config.yaml
rope_base: 39100.0
init_std_o: 0.0
lr_mult_o: 1.61
beta1: 0.93
dataset: "wikipedia_en"
MLP neurons of a small language model. Each row is named by its layer, matrix (gate and up: input weights) and neuron, and shows model dimensions 400-495. Each number is 500 + 50 x the weight over its row's rms, rounded and kept within 0 to 999. Numbers have three digits each. A neuron's up and down rows have the sign that makes its largest values positive.
Before each neuron's rows is what it responds to, as a language model described it from the Wikipedia text at the highest values.

Unit after numbers. Unit or counted-noun tokens right after a number, often the final word piece: kilometers, ft, miles, seats, goals, kg, hectares.
L5.gate52:588420541580468499509519478559484507571486512503413456466533480549471422601537496491570485469525492502506499607496460477521575535530599467524505471587574505415463538528518455469478435443516492453513422494541538516540495434350556546490486451561453459487485608522434578517526531469435413525
L5.up52:540550552524568546518495448552560518557480495571412465463503495529450569554560503506523481413452585459512477556553460500535556511479509544616525437551561477507570529553496495396463436467449525486459542541481526507620477534542532462470477447482496487485479473438605460463522531478508470560

Start of quoted speech. Opening words of direct quotations in biographies and reviews, often the token right after an open quote, as in "I felt", "impaired", "You Killed"; weaker on scattered mid-sentence words.
L5.gate379:483498532581550387449504511560498471413459403437534503535485510458520455478498516610384436561535492458463436397478574501502515507452535510543432524581507526505456529464541489493462547495367405537578565492451540516527496498500527481477547498582485492416484460475545580441563482607461495550
L5.up379:560557416459332529557507519475580486497452554487538555482543525475546505522598520477436469500432403516548493555498516388551493539420536504408468626543554487344560475565583570521547571447424474445477515497496545497564500484497544484530479488469458516507537453515489472521527530605474428513

Opponent after match results. Prepositions or verbs just before a named opponent in sports results, such as lost to, against, knocked out by, beating; weaker on table cells.
L3.gate81:496557479473556418530481427363504499495552492482453356512610503530474516559384460469478425567612532591454492489568543443541409525455505525510507510437516437482478471450528602525524513473522474479483419517552426430507410543454450503519459543481426537526481499564624485484493469495454504572
L3.up81:526468407462485500514541497458474430591582497495486537555571478501578506465520480496486443518510380536447514545491475557428493510548581453537398437516440412586540532538511565472487521427470522556487470490511418594386442534392399479482562583494423510483503540589519492469507505481528466442

Units after numbers. Unit words and abbreviations right after a number in measurements, such as mm, ft, m, feet, p, and kilotons; weaker on scattered unrelated words.
L2.gate796:508381468513607507580516534516459433509480528405479468446454523488551519501546470495542505459521603450535453520466430390589576452513556519456503533447486533427608459428546503548497448426525516472400411456482581594547503538428499490453527565546536408595549552533583487507511522499444489374
L2.up796:480456470487515534589492479546491436572419572505463444488435504592461518534536573527497505494554422540589501492381417492582540403512586573448450540455479589508609467413519435475499500447555497490441417454435532610522555548444475508428557496574498497548468514536456484527504619520558572478

Clause-initial subject pronouns. Subject pronouns and existential there/it that open a clause before a verb, e.g. "there was", "it as", "I Love You"; also contraction pieces after an apostrophe ('re, 'm, 'd), often in song titles.
L2.gate1659:500434498579488487459599575498570511514530478432495425423468548579501538479505446482489482464378474420563560463536488492524505630468497470503535526503548472586446499381548439580450528442463442476472594443453467476447462573488551486472522512509504504492452522516475428516512468516536458483
L2.up1659:477521465530431529467505506530566452538515504494558532350502569564538477453473484539432480446495538479486510464521504495604449529527466510468464523440491499562470499496504482560450568395477391519534568431500467497444498557469465529524518536555511415504522443510454376481508492538519434501

Quote openings, word pieces. Two loose groups: opening quote marks and first words of quoted titles or speech (I, What's, Would), and mid-word pieces such as at in attested, sur in surprised, Ph in Ph.D.
L3.gate1073:467457514615493492454544496408540413544480547449499440465469407574534488548502422486496495501507429486458529521589502503495536532492477404449586455542503408506523459402491510510525498430474480391460535450486437612538411505504481539413557546506451491515472425461460489444444472527440447457
L3.up1073:490458568518507407496428505441439457470490511472493549487373518572478484396551530497524491388427416507404537457534430516406594609553534520421510529470523465488548540554545546530438481482493487455426613476444515524583522517564524456470521555469518496558479511481498541552418448464506442419

Sports season results tables. Structural and function tokens in sports season articles, such as standings tables, schedules, and records: table pipes, newlines before tables, "to" in "Advance to".
L5.gate1960:597509441547500494567525499490544474521510475540478501399409477458476523576446516605466472431493562476549451454531581498484526425473458490604462488475499524539449549424527509471545469408517464501560475517437504556378472574558531553455538539533490497580540531483602549571567529475558484487
L5.up1960:475454533497527568525476489444451540515568568502475465508576475403529545589475546560492430543445638540466505568498496524457570536545494408585402635505377539612477546527558565554409499486488473402448482433512554596561395531469494481481548454512466475463538487489459450500529484459482431596

Units after numbers. Measurement units or abbreviations right after a number, such as m, metres, kg, hp, acre; also hyphens in compounds (second-round, co-workers) and final table-row pipes.
L3.gate1730:531520519439479480446521507440438496521558519515409520478498552498437500589485461512433475426590456585509571507467440409551464491523573491491472468480511391418601523526425444522434433488544513425448511538540499562513538478526512443486557603512550420520542509537602437448537488551399584424
L3.up1730:442577505475399528492501517528452448612487440570489486496486476492413499603397612458525389520473474529489499485515456461509530495417544543479591432510529450469548451570493569484473552511537521469430491535435564542513487538434527441479479577493530390507529511497549506495505540468540464457